Weights of a small GPT-style language model, trained from scratch on English Wikipedia: width 192, RMSNorm after each block.
MLP neurons of a small language model. Each row is named by its layer, matrix (gate and up: input weights) and neuron, and shows model dimensions 0-191. Each number is 128 + 32 x the weight over its row's rms, rounded and kept within 0 to 255. Numbers have three digits each. A neuron's up and down rows have the sign that makes its largest values positive.
After each neuron's rows, "fires on" lists the tokens most often at its 100 highest values on Wikipedia text that the model never trained on.

L8.gate445:079098115146130134106139156123119165136080090112093125154115092078181131112122174096105142141107088095119126077139065108128162118081174169109093143144146166122169178122122136108169129125100161083138086136074113159219102093153133114144124074164119154111139160095105126132125090134059150160106132100098166119099097179116089210107105121156127122097123094138109115153139139089090096106156148105119084065081098077125078110144081110173126129068122142126116149130131090111178156120138093203161126125164175170110082196166162108138162158162134140110092162182058195122073154158083102168
L8.up445:137161106115159121164136147178148154142099058149110148114132104138103171131137066209091136129186096068098180128094114084150128135089168109108146102189169132117124159101108130088162159154146138182173083163119103085104090175163162125083131115191141143102108076103126136115102102122102174128108140166157098134044112192133101145111141120121093099150132135134098162126119137070165110157113143103123167133086105195159103156140147101094107140121163139140150128169127052123074176175119126139105147132105063096128162185143101213104104189111087081182096076161108121125101166115166151112
fires on: "h", "en", "er", " −", "r", "m"

L3.gate350:095176155088152094083140133079185139156094100110108087131143117167107111167139164056068151180094120090132132180105091148129107097158177131117114079172072103138127112125121169135137131062145104114108086184138162123173131101171132107087075150129141098123163118056092105093112104138111188101174166161132122115118166133148176154158104124113084101073136132072108134083132129149087127135123092146135127099121063173095084146166176106115075111121126076156076153153150112085172170144073120099103166067130175156125103145138128145132177166092071152093160093140148134147135182095201099161
L3.up350:137129156147129096126127148089134157133111104117094125076137143089185038124124137104143099115108164124092163104115127143077124078109108140142151152126099143189140101134102098142166160124166159139149222115159149093125189077119157174046134155168149115124170125115153169118128111151130130131128108073157130090156160143126140188124132074153096126163166202150124139142139105107039154119092067122171090149128121049087090173094148113138144153172117161088138106170196093087100146093137094148078171134160126131113089186128135147201127197173108106139131163090129091094097127125160098086
fires on: " cl", " st", "cc", "pr", "equ", "gu"

L2.gate27:179072098153140077124140104125100117178115099107097142132136130101079153160194153134117137143128176091147165104123094133122141105141116091147142163086126130132052083146095150139149065100076164142069183126068152075078157103141118167135134134182109103120157155098161156108069105172144126208129137105056082042126117167131130144141103111148075149152123108114189130102136115083112084134114127159107129124079115128113118135088146159081097142152180157170114144184115083133089158159148079129098128130102183144119112113159109109175150109163127109062197162129084143115136189104065148078
L2.up27:167157146108110146104088102104168143108144150094140083161088165162184124155183137110134138171100070115087144141126147140208169139134159125135111109137139125117144135157147079169122081095155143142158122183141141111140149165119155066119107134164158059182165097161103147068194118102127103107153101103133055089089114095146086128124148127171155118184135105104146138091128120064121169101149118104091118109037120087122127139193086112069137120114181170097105136108083171119130105141079205063135127171138080156166192149121169121138155134094138181144140113177141106101168097104124116067
fires on: "v", "M", "app", "•", "ach", "ec"

L9.gate62:112104115080126077132151161112181125123130112151143185108117107202119132135141146196099079102173169159141130092177123120091112148131083124146130123103153160138132116121156179055108118134155118076147088130086093118095177110111138097108123133081154164204171130099078122095149130167157094098122089120147103136112118143102141158034145063090151093147151144147113136119116126121133150138080085092090146110117097118095165106153165116101170191125128120160054216095128063109069170139116128156090060146154146126064109069159131113113165135081143183100103127160077130077107115101121165092
L9.up62:082107135145159159095116108093142115144086097171170129111129120126064173131096157137155139096126162131146163099154124130132079133144170148070135195079104114121136111160140153091097066183160101168138135130160179111131173082119059151109140111089097166162120118033121101079122134145072078144106160136080164133142097153094148128117167125117137118156143145125110148086120161153167153193088148093086130103177175163170123139167150129132105100149067049143168133133156084147076172174141197105132099113077100115133098117193154087101146117136147136110069134170140043126143108164157119082
fires on: " no", " some", " Y", "y", " every"

L3.gate391:107153144117085110165142158113131121104158123081155115167078060170170129090135131116154119177212109101145130058064085049152122136048100084145144114142156136117117119109131115134154088136116131112095124084077130154139155131116187148076090140149115135145126120053194139127106121104114175143110128128139143073081091169087152150146152156148124147120184183150157152082119082165141140109063140134125157089073076139137127153137120121140161107151106092151092140163091122132083176099145063111138119077156097131053121125132082133093138161082129119089074061110095095142158179081158167122
L3.up391:172159140118127128143208103108111114164080071122106101092117164085106180126141110153172137096112108118108090122094117098101102095132107191163138104145168101159076195179142101131123098166104068073086086071092115152153124125134138182183142137129114138141119073118166129088100127085080121161158124122138146127208145147138130115099132158123100081137123143137135128099161158088161158092150073167100122095112090162147129093134141082101104175167134162151138108092124199132114132135194138117117174134099097048048165112157149173154088147144153111154174138191079181135133190118153134185
fires on: " ma", "l", "t", "li", " Ma", "-"

L8.gate274:146201125182178160157088099146166139151110152202117139111130112104199142156099133106102062151149122140168166159070083097050080145091086172161123155099160106133173103087097151139128154114157166132165179106109108115207184051097127109087087178173133141125121129094176123123146137121140091100163166064121148087137140154082188146111159112149116117136180159092102126110136108112086134121121135104121157154102130127077089105124102141157114132180117121146124128124177100143213113103154021133153158120123161136108113137116113110170150129138125072060145148125132132143149177096100118112
L8.up274:111154112144148153107089119122119111100125156133100178072170136097101132162129153119116193094077118134154152124180108144060117120148096137113152123100128171136056117090135188110128123155150177107177182102117149175154101177183190109105125206133142211136083201181176137074114098134164117131045145121122119098140121155164193173224174100105159105132118117109096118146137121136106155124132132109138167118166081120106107168161173166135135165160121098151178121193138159132101085108131123089122161097148097096125182117152085112131095110144095150147107134163103091112117110147060096160
fires on: " ", "ra", " form", "m", " p"

L8.gate195:099135154131166109161090169121127116100154136117105174084091143138146175091142136163108135040094107153183118108165159192140133079125155180202136130119130172131146104145147180078111148153136245131135158130143087114091157123173073151105101122102106072144086103064128069059146103167126118129120161166144129146117146183126123146149124152153131127093122110102080129138207140140141159120122104100138159072167145134151162133163162076115156162131143147139040084152134078124170182128070150104118069185123164113099135166164038118126097127131115148123153129108126132141170123132145153127
L8.up195:221196146077078127186099143110079163132140156098113157158157126179110107117171167151144055147175146147084076099162114094129098142173118146136157097118099088160132097099132096109151158170141096095114170126097145124075172134113186156123079111166098121133104087159147125120133148148131162108127089137147180140069097104134152146150090160133125122098172108081171078132103120156118198130176117177162093151118120132108136148146132118128208191158180137115077152109129098116072167088096101078114141104151086148149177099119143173128111105094095159090164147134155222117110131094077107121
fires on: "fin", " qu", "ta", "structure", "text"

L3.gate212:132203110138172142156168088095052144114125151153126113096120097045127145131123135081077099132140158101149149117140071134092157119096124100131195136126126141148135129076150135118119121117125145160099118108109133177148155118107063127116105179147124123110099116115173069141160101076195128054192167171131133103116178136128227109116145067106144123072099156120178171104160116179103173121167130178144113086156111102065114138181123106064108168097200139120123115140151154132141133164191087135118154192098124097091149066143152162155082124194137130120143111165139132133124157148163135134
L3.up212:103156146144167099154115117110063133114163137125153163112101115112114155141112125101176110134167187126141135119149078062075127113146094100108152103184139128129135143113156151131066079085156126116117129104101181137127119117152036111140135108109170113123069098118116030146114146068158147052191170142120188179151112153146200116130157127109101141112155126118111132111139097136085173148161111188132096114208100131113061153181158185103144114100143134110130133184167179139169132153158106147135107119068149109087145032106156136144087082119091108147119150110111111126146122196119179145
fires on: " p", " po", " Ma", " an", " ma", " bi"

L5.gate294:143127040153176120173181140094164116138113121150129149129137119172114116062185164162167097135097177167146168085113111140112121139114116126147067130126108063114166156119107100105101186064131157110115104174108091145071059127084118189112098110067088125128150109150110125084140144100207095145141158197133111148096184165137113154119129165181115136107130128151128145080089144176109115158166095125165080130114129149127127087212133126116119085130082109169188136135100157126109146119155095163143121101154106059134118142118146136175123133085121195134161097115137132085089091119209136069
L5.up294:176149125209139124124099079103172160134110150159108187166124139108125083085080102119139179096122101187134105140155083099054138134168172165128082118088130106122150152095104095094082138109114139169112072152128145127121103199144194101157164112094117142120127122113157126158158155125155141140176120160123125097137119159119128116144167149136106135085110123169134163063136124079071082177122177132175120115055102142159199108140099114104110035154123122094180105136049109181161153153157056143145132116122138131120090188097060099157100132132064143117135147117176149144084144174127128138
fires on: " U", " Su"

L8.gate58:106094100185104143162117088139181113175116122143094111130148111068052141084147133137134100117158155132127090060101147119100133100095122109173032176095115108079122101198120132122177148172141098152075089192093114131141143081187178106135113115144154153104112134137119136138179173065070087135166109072146117150104091165147156154144179062103138148123130107159164143148122137125109147153215140086089117097120159134110129096157081144142166106143088082124118091132102084106134155127142118145116143179162166169120138130100124136163160145173155119091137069085115145042132200145138150157
L8.up58:153112037114130130119173073157068111189169161140123104123128134158153152154112098116144088077137090161119111144125135160130139178142121104160151160187106164140193101155144156106148110136163178126114153119148117121108083133127122155148095056102123107083122128120119141100083129117163111095186094234163160141091110137119101094072123045182120128134154146140172094136137111169129100104131155045083142115116109075105134135158142195108162182097129170145069135103186104149174064140137190091105154108122107128112122156141177073169115091128097174114124125157129100155132128070088126099
fires on: " de", " De", " re"

L8.gate71:156149071156180161140142071052091089194100138191127176162128143109059154120179098149123148161135122157152137067136127139126100124072157212098194107126105142160112096113153152108116086115103129122165187129093139125131113108091146137182132172154164149084123127129141161143127136095178074130164116136139075152131191099146188093129175136148202136178167123103185117082141110087120097110152150124108172153126082115142130098147099177088160119156117125163151104105034120090155135140164066123146149123182129116125155122079113080166129129152125093109106170133114131169173116127165085157
L8.up71:141127105156172144122149179162134145162154177140133154096139134123131154153103141103109137132139172125140180124175084094116115182142136207113179082107111083127141158143147136118147080101153085157194163153094163112146125164118107151155163090085084134080091172110132105149126142079189098125140117114099088223142095134137170153059104156150120124179134127142126176157162166172102144168118062118094081085118124174138156103117112104113169083105177049091115119155116201080134144101108117097142181167119149179057128088103160129144072133102127081152119118075102086131151156090093127078
fires on: "|---|---|", " E", " Al", "E", " In", " Con"

L3.gate414:170128093092124155126149102151149171137098151146153076176147154106114154106092112183125137105116132140127168142093059187068156098090140157094144098168152157134216123153143147093115177129109103078149066146106135145145134161088134109154101140158055153129160113178150098180064139103138123083204095175101176140132123117152193107106112100170149123134156115122125150090170088177126132086117161119146076070135141102130134063099150099124140073101104079094114181129188132077104137109166184130118121130203156129138182191162122158108126139144122084096094132099085119118101129075106108093
L3.up414:066093145136085170110126132107032157125135083125127133150116161117124151107174102156136091096074137169054140121126108125103074137131185136149041108116100151098030045102108102156129113139123118120106141109087167096156066124096145093158191075113163093099110135135141124075173132138136123156113082102119138090112078150041152164114145171120151114109151139126086126093123103127125093088114122150082101125093107079138115130102111124114119109110168065120149154142125129177107096080121128097096137121158073053132157145162038166086124108127106164147131115112181150147172154128112138169
fires on: " this", "cent", " N", "ho"

L9.gate507:133086130143154161092167174099135153173108064163121132176068164130113106126141121196157165162145116175169197070135089120112142091112175140158133077089116146091115128091121122100105127163078115115087065105115157134224110119110110040160065139124135102188139154158126162148093102131114103101168141126110136100083123131176163112179135132134111096173109099077111180093152098089189122129129059133132150163093158131100122116099096137154183165173072104122138104149126046130164134102137053129145137151114152140095105180136077097115129107082131129132113101156107124132139093073148108092
L9.up507:162059111137083117094134169115176117149120142107141121118115130145166178073124138153083139116118148117124153089088098107172091165151057129183089049136080176114137199132176137150156141108150187087088148190095146131130110117108102193124241175164117088171085160122132157090139144115181126096153071074121148138146107155101126148128104113103162123150107158124141115129191136118143153137170133122103072140132094189145109138062129099093141153150127168101119157104147150115071120103117160100166144145127125156116108116185145193126141070155104115096064198122108096119129158157121176133
fires on: "s", "arch", "gre", "ner", " children"

L5.gate110:109101103134128134119151136117172143120096105167184134097103081180147158143108120135100136164127158109130141096166126134081201141142092149140197115112115139141092067105130123106128077130047145153147154205129148160109179054107131188147115121130105139151088146108159113083134134119127107116108142088136123098151119121144185090126114088160182080083113150120128172087160105148145200150086146164095139123111078153110158142113140134083131155128179124132032114133110161137122133139142081172166096165206127127137077134166199097135056166089068188072149130123088117077112116098132137068
L5.up110:181085054135097142147214144124152082159095122162064092151134108110110169130112124149091188126090155142156143115155117160127097182154148125157092081128092133153140198124121110112079138128075124116161055105158092110103126139124121080147109124140073177141120093090099095163103100158133134142142148089136124104090112073108150141140129181093104100095128085161107098122149092163162130159137127108123094210104084187083049144165176118135125209111154143061144129118109115156172112178112175078179138117160111195117116150154118137158132129137092177119136074184149124158157140117093101165
fires on: " S", " Ad", " Sch", "s"

L9.gate120:164137094076088088107179200121149170128119120086143125160092165153154118104093065059112145134173094139078151105134138097104123103154173145123187106124068143129177163133133131082147132133107157143123128111112108077140100085134133138123095145089089144154112095169149167146107114088078140036136167185129193101142145117137131181131112118167148116064112117127075163131132176155082120130115126133143097125086112098104140116154170115155153077138120088099134145106064178142132149112174165142170113090123104100164127118106132130118135132141178189107121148191105175199070167098025115074
L9.up120:129134148092147121177101161057188129097036121123145115127209097080086118129150103118116183155140063122155104151102108109139148113121154165152102100115162136104139132128187084128103106156145118176107133134140115069112151145107090162076065130132113143088149167158204132145120085150126162118134127136145172146113119143163220130186091099101065169137128090121111176067095203091134115195118160155119114106097099103126103127076171095091087158119123113065128112184180062143135087113185107136116166110196110162118137144132147157090121138112110090104148130162134142119080121138134103108
fires on: "c", "il", "r", " his", "al", "er"

L8.gate432:210116095161089132115138125105158110114054131140202137170102101201132153116128082116142142094124108117141170116130104099131068154068098139093106154120122139184143154129098141110065091109092097057148091137136068079114146097109117163139074106109136155090166100086170136184159139097117118148160122102125140132091162150191137139197179105168150133150175170172112138076165142141179156168139136097125160159101145157110174148151098051132131085100135103140131167125164150131149142129089128162122142143074179106139064163138154131084077094085145166128147111163111142089181190108159102088
L8.up432:185117086118115082117094059089118112132115092106130139184173052121144126110127133149082126116143155175079138123119111165119122150109107096113108126173117114198155204115165135157120119091143066165135106144040132155116092133122133145033078107131123161040132109134087118097081144107124163098176142184141133142133103179152145063140103110149203125161161147100061126106113109112113173118132160194091139105131124130147129174151135138139134149174158067114126193121170143142126124059132126096155151174124147078192137146105135130149135087137136087082176125073127154123169160107126101110
fires on: " St", " D", " Saint", " A", "dy", " De"

L3.gate321:054130142151138179117069110112163183103128146111155101144157104091096102052078135112049132156109145084136158089145132115138179159108159135115113148142178128054131084086141139168125139141166136130051085147127168160113092131081088068116108139166154155164167170178114114107167126138162100141129108109108178079123153114164114153159171060107162136087138124095155119161094078138089143150144129195125134121130147139121069152126101109098138072117177148141136130133193149120157157156137075174102123147097116114173146121177123097184104151081070168072138132161087194167132146107079129158
L3.up321:155077121081048131167144117122103141092094122075051146128130072117201095127088089070136151099171129102144183145167157128154161136096115066132114091107163142193131094134098122145145143132138100156120110156097152125213115188104079085161114126131133141139065149144097130183082091145154159117141137140132121089174026121216156117172105120147142103126123108158107136120123132177161143087149138150178107153147168144114142163098121140160183087101140154109132190091147107183166131133138173159151114093182097127136140083111142096172134179114094104141191154100104124147093112166126136141
fires on: " an", "i", " a"

L5.gate269:188157100092074123135113177123144142146110148112145108100102102120138097222113088111104039135160150125143144128089141096113166050132141167151159100137165181137118114072154177134135160113109114149094159126111182158150201094108099117123086130096144100142139132134072154159114094128111120100139118089100154125126100107143118106131113136147142098086128163110118179138095094145139137098121081172089125164132137158099135098104069167164119138160155108077145109114102132148101160133145082150063124041128105144012079084181118092137097148147133137078173089076066139171054164113147140120
L5.up269:139088148154120117098137137153096111119098137132134110185221116078095163188091202091180148136097143158154110135133117134140130121119158120105118141175139139105197084105121125147120111185095148112103145070133135182127155159153098114140181137118187111058128085132103132145049159139124160103125179089082109189137100127155163121098152146160105096125107152103101147144128128181134100172157118113133115112138125191144112177158058122188109150096159166110128199098073069166104174162125052094085163092122131132099079103063101139172130125147184155142112158173131138097103148179141147108
fires on: "er", "y", "im", "s", "l", "o"

L4.gate462:056107148122092114107147186094156190140138147101129131133167118167129110143125150142122148137123177116147090097160113079116161108092123083135127154112144133145117071085087138154122098045110147071093137068095113096153166160126142179145102049170181113143163105091115103169160054060136092125119165131153191115083134124151091159155173121156198110111177110087168099083146111098098139142122161111138108142190126191111079175113168130106071151115115117073099094094127131149147171080142057090125109173177120147067127149133127127154111172129117125105162168146111092154122170161129138080
L4.up462:138108109091238081094135150163190137098132174126179165112109122161133147145128055051146144106166190144118192153087167107156122168152174107156117086141109102115176150110110112122136138077112088094173113144137175106059125088048086144103146139163189193114109119142144095088137132131140134124126147131150086100134079113124147126092085156098094167108145102086152154163164172095120109132164125128162107113139147108165152150094119202130127100161179121138099105134119141077088117062162094104134160138172117141156117083093158117152085079185142147128118201099142143105145083109123091144
fires on: " E", " Council", " Col", " due", " F"

L3.gate115:071074079163136101089163134164097173165139125151141116106151108087120157091097132182100102103084224127197179086147135160113175137064097100194165186118183108097129162098186166167135131127101138158115184125122155175172064122180161170153130099171069154120137105141126139104125133150144097104162123121103142074101118114138080174097150100162165132096127175134118141111125092175112104091109169150156103124128146083086131141170126107121051059113163133183114164167124072126147097138099149170160105143118133084177126145134156105148116127079127127143100165126106123128083143175153175144
L3.up115:115133146195171129177096125171117133107129104127112120117167097066082180091098070146142123057096163096244138106155136064106166089099176154117194115140142111096091134099188079108120156157110063166132143157120132130139165176194089169157162139134111145098112163161122164138122164144189078087125100161087125151142130108105144133100150111143160133133093146175116097121135127154193140131142180102130147183123139103083163114171151114145150120123087122135127132050141188156108102108192118125142161123127121139091151134130133130149067151119073190140129120032110118168118148113151125145
fires on: " c", " in", " at", "p", " run", " km"

L9.gate102:183077126122090096142114126155160150178091172166140218177180067091113155141098147196074078140109153187110124141134094116130158096091089096074132135166140146130130136126163173101152096133069074134143158130115092117151159158119100147065118157089076105123122076117127141151136185062140142085159123107157104120136132152130136130127097142146149145163172119158088108146188144170160136147154146112143159152077139158072102151129100127104097173074070103118164098061137104178119161115145101143064077120146165167187135163149124152160106148098133139113141107130089085146165167121179055145
L9.up102:168134106160095065122069176159143107128152153156131140097143140068131146116140136164133098108119155128091058148130119175142098101149105158158155101130128168220125164098144122109125094106134094144085147165151112117097105132091191117171123121152122158118144184121101131136100136100084214115163109116133143143128112117109080083115099107132154131174184156157095117068168061152153129115083112127153118185092034147141097115131157131172143113113142125037125201158156074132147078143085157169106087059125136126126111156114167143112141140139162067165108141122041108099113176150125133182
fires on: " St", " Saint", "born"

L4.gate234:054114069229140143145112113089108108143174125194119164108098138088083179103110107142083082164072106119157115128085154148112108186154142110107125139128121146159164161187127131086143134209131139065121108120156097171105097145115132184127124087169096210119130146124123106137124143096122091127086125172142139156090154116088118145147145130106214174104108084106178094136127143087105097115115110178139113159149140113081086145106166118138152167121115122126176107073134136144155160194183134174073121169087125071076092114151155121117119193130135129130191151183125144138103143146073118110
L4.up234:121156159136189119098103110114086079145128081136162101134071092171110132163212068144156187092127105064088136128088130163119072146113105080177145120121119131160161194049119151171186132127094148063110116137114082144113127070077153155172170134107144127193138130132157100047177136092109105084139108140135070146086103110112132158153159145120158104129126198101102148159124159118095145112141098124133150185115152119192111131100114080145172099094124156118113140140118180105158163149076145172155143140144100123112094141155139098166122120112142090096179114171189153106168184149152153091
fires on: " F", " Bro", " Lo", " Star", " Country", " Sp"

L5.gate170:063137094149176164147169149143097166147190095137153179144122165113136136142098099083112029147146177174112134126155081144150126094112127133083141092156166154126145105180127126041124086093144127073154091101138114088141063087128150143173117070118125126096113106103086156135127101114166107101127180141159137146124158099110156123091108106137158117129160157100128108163152144190142118097147154191112156107065134107152111139125086167116115157177082087131119158199158088062190193127228149119131183139136069166116165151152162133139133128127104100097086095123139108142117160084163109140
L5.up170:125129124174117155123190109102089185134129116088116151097120135109112157129161175121125116072147096099126138142169076205091105167125067107128166126143200211152077149145093138145118117149120178098105155092154137140094162145149132150164138142162144148110069176118144092093115130206107124153128186158150134142129110119110117122117128133112097112103135088121114129156131181179151113174152065123197160108115077190117152158099169131135141091100077142113160131126079121096183121112080184113107097066145087055153074126083103144171103113100147125172129093185098024115112125160127134129
fires on: " p", " tr", " cl"

L2.gate5:098123098211149144103156137105145085158124154119137189159107166097143054109158124143126094144140188129160126143042168163116134143204104100105136087132128108087100115184151196129094150136071108155143087155072117177150110085154115144136096173117124108084122159112115063132106090150164181073111136137151130149114132136072134220132177099148143084122200166098140074096129138185086119153099123124109138118153157157096118111165098145124095134197105060131107130143093110038161134176141147142113104136155156093106142177172165128149117132138096141104116114122140147148128100153166074107
L2.up5:123153115168113140174233100136146136133098153117057117179091165156128136168126135116120115155114123134127099132125069118093121125136167128083110154134112144149154192116130122110051141121146106132053106088141132163142106104152153110189134120108160185156092103172132105122113095124128140131152073211110112096122126107106121119170128111097187150095122122137113128118114179130115076182124141176121129107086123190190131133115113123081125188159107150143130106126068106117140048108180156151068088115091119118133162107189104138103107081118131187198128134140139132048060177209122133160
fires on: " I", " U", "_{", " (", " Film", " Ta"

L5.gate184:047113140134141163107108143135108117157086095149110125093117074111123141097129138100069146148107152132162142131150085084085164134091084124103121087186150129145107125130147138139080110159113120170169171146099120169207099136118100113135091106139092136087107053111146070168127159112191166109153118136132087130103182148140148154129167138132157115084171112133161121060096183146074126119106137207113118115137135131102121094112184150048107115121120078146168087090141129163132143136188105157124180085091152081110100125184145112171063181111106105150128092052092080171125133056130096171
L5.up184:122101099076163131100109130129128144107100104112120118148136067101138115118072118037191196169177104128113203176091114129150162141127117128117104049123104149184123113152109085162169173158135147105146122120140072096144163174115121109157121158168175124133087132127125157097104176120112156116165151076106160134194131159181136068120215129107066175163120155164118183123115112129161138108148094121163143153167165113116164085117093184141142155110116136113115143181163069175088095153091091149158132039155121126124109148133179163116128157096138144142124123157102103091098126080188099101
fires on: " Ma", " Ber", " an", " Mu", " his", " ma"

L8.gate464:147134085135135099163146120150163143170111166156155177175156125164132150110135078080124070145119106130142192098114102155127103110129104167128152097169110113149160076163116091099113146184120113090147085148092093113097117088125112109075083182139083109140104115156186054090086136100131109131115142160106086156104166130111157134244160133183092118130177159144181136154101159152160167143149111148145087155101178132054094080142138196152120170149092130178146073076114121161122103149144108106118121143155114063142113143114163120158165115153118170199162120123107190175154139067162153113
L8.up464:120107064133136092187104179148138120155112128103166162092121127198069095161100106165173156182066144134141111076165206125104133168107114085096138133131128115153096171170123113176145187144158141133102159191130113089167136116102157136118095053141100148065155109118158152123161071141150094138115142122123123092141119129135063137099132159091072172136094080167153135082104087153126105144134114105174127091145123129122146176089111110136131073163121068134125111096230143140137121139176087100125088043106135121100089125127164141146126160172099111112123131126091157166071173187160134089
fires on: " U", " re", " Re", " T", "Re"

L2.gate54:125097074099088134135087142129116119129137114088109162170139127158177100081143112140106142177020147129172196075156122158147152107119115134130113152147147157139105113073132119140129158123168114101118143081099098130131160196118129119115145082199141111116072165105112133098132101079108108118123103176090157088122078146111132077126068079121166085094152203124137112110095113097094108088138139185080109090115115181113099120140083149111093128134219127141141156145122156080092179205102179097146139145133121087155186152175109149107177138091146143152178113109117099154092199100078101147
L2.up54:199155115137168109139156189139126128094131116109125098121162158104177166174159086165108143132117097121154170114194164134153148163089100142176149090154153183130160180155074064115067180115185140133142171135140145105121131103096093151117173164116206094186200139136114137121146141135121130121094152121189171138153084093107099070199190092119156071118087160140128167158115102119157068129161160162130087149140145156095057163113116138147167138124189134119115157163117119134122104107154146082122137112154073137161124083153085110092123085127163128123155142132205169134138128196123154110
fires on: "ho", "i", "go", "•", "aff", "a"

L5.gate152:118173086218106149127123101111131157083085084118142065146141162123121153104072132099130102134180115109127128082132168156121104167160074173178124157123122167144103128136151144105121131151160142151142099172121160144098129138075183114108067078185097089175150145133117168114168140129096112149134141134093120141119131110122150158127191053139113098161121114154176156182098164060099112162112122113163155125141179120134084152117087199082126147083120118129126119170181095136119174111143089124138213157174084099120158157138151122141225150166126129058128106118090100147072200118137103096
L5.up152:128235065125083147084111094116074153139075148125045159041137092121138137084119113128114138058127114124185119143138157152155116146131108125112058096121137143121109123103100186120132109179143117158115110127099115116131074112206114141162103155083128141156075129150149117130122142155117161170057133126106115093161048075176127184128113131167139178103166081137155173090099125185113113153070145141097072135122133135155127105078177150128149092104087119117110118125150089127142149106103157095141139168144124155129182106086107120127190166160097088138169095098164078149154186152125127100
fires on: "k", " It", "la", "va", "i"

L4.gate205:169100105131065119111133103144115125163131147083176105112105047159094131071128149105139140144157132206103127137159142141135097133179127102195128158140072166147161132088162067133079172159165154116153142157155111240137120101129125077110098139162056097162138075125107091117168143177126142119109149166136131154134173104124134123142130052153120164184136091198160117181136173115150092137109069132105129092113142096090150098116132097054138061108162083167123095097071113153109095133110139148181115129192153130147136123163142113098142119142175110101121109107120081131156128085145092074
L4.up205:079125119106134100111159129175065079139113156122077098085128147109091098169123133140135062181128136158130171156121159092129122111115114103088140129123045153128131126139147098161105158074174049104172093128117105105165145103078094139138095143155137110148149119122150117062167175158131118160122158130160106118123186119048120137121104154099116131177093122159118136203131159103191069065125073117122110116077149115116148133124151104107107123140165107160159100128144040153070150156055151136056129112163114118129121162170136126165079114138090158173115114128176065059134150085148160173
fires on: " B", " Bar", " Bur", " Ber", "B"

L4.gate383:131126111113134109111169192133117163161133103130137083161209068134123050085118134146133174135138116115151108098126122073136141139162153067128123120108084161125081176155105083111119173141130146112099083170125151141141164141148184074113078107157130108132130166108124195150105147121158122110105060178086190163164040188156181122141128098118115125113146119031178109119176110128116124193121149178159118117092149159116113162094085135158112130142146123147110133095096121120162160133150107155143158080187157158134142067149180149130100210132127140081171146107064114114119123078120098163
L4.up383:113100110103140158127182127085157109121091172127137085082121108121054150201195163089119088089087168102151151106065115131133075158077122082128116180123146123102150149147110173159105172123114108090088132124107140096137121060103094179119143124089159077121172115108061114064100084116171091120135078084092096129127066108114155135102121152164111123130140225126112154118121094101088149132110113137183113096119107130113111139133096151140159162087149079169127095163090137092142126082084127137190155116173079131097137134179158074153125112180104118127166166120064106082142132192149146153
fires on: "y", " In", "1", "ci", "g"

L4.gate507:139124118105140155126118136110092191151088111083103112111188070136081125120116135172119100104114093164175183083148154127107117147097133140163177105097058157125128169127172110071122154139105067070044174142092185142133155145165097121110111096163135146161118184101137177091147152158156163135121202087089131093152109118176171109099095093111209094095115179163122176122096111188170129150105157135135163156117140152087090223104174101078136103138154086106109132122145171107143129130100125157143130155145086171140095131145127078092124162123127148127129145187152090124164113143150149056
L4.up507:094138128142133087132125130170165157125094127189202102145104068108131084117098123168174178131102106148166136126136105143165044132128163140104121096091114107068144154120116103139077136129116146150152073110119094158129093110086091192109083179160089100173151081086099110128137072086136099086202130139164105135167159126183148111123135127147151090143171099106111169113134072105113108184116169063184123121132174173161126146128132123088118097160118107124161127085126124103201149155156135140183137108100078186156159163112144091177197173092133093124101140157075084155106118166145071118
fires on: " S", "s", " L"

L5.gate339:094108092154159171178121126141089131139111086138110111151181121127168112094149112104119137127019119139130136106117113115076105146100185136173064099106089154087170117170183159159149206095134149115141156184075084150083122099154072052125116166232113216103167133145185153095101136156096106089158124119137119117063140132159106179142157107145119117096164131147168090174163084083089137136103150121043095121122137113144143156154050118139123134090115141099101152123147096077176117092108094107088122134122116124147121097123117130132146149110110113127091092154095123100113128106093121168
L5.up339:107166126134132173142150079098086071164126198151182180138101099097140133172112077104103132104137186099099126135085133124094100133116083128138079141121090095137112106124070110176140119088164148147095110094128149116097095094092120122087157130121056148084116092088196125164118114104134091111139117151142153126113153175105111158087071091133139086084123159118157128101129101142096160162145118111106131131100079174160036100129095161113139152125113126135197141090139192205116134127197137110070112166185093122116149147142108128117049075085075148111102080103100170094138071088138167159
fires on: " pre", " main", "qui", "ed", " de", "vi"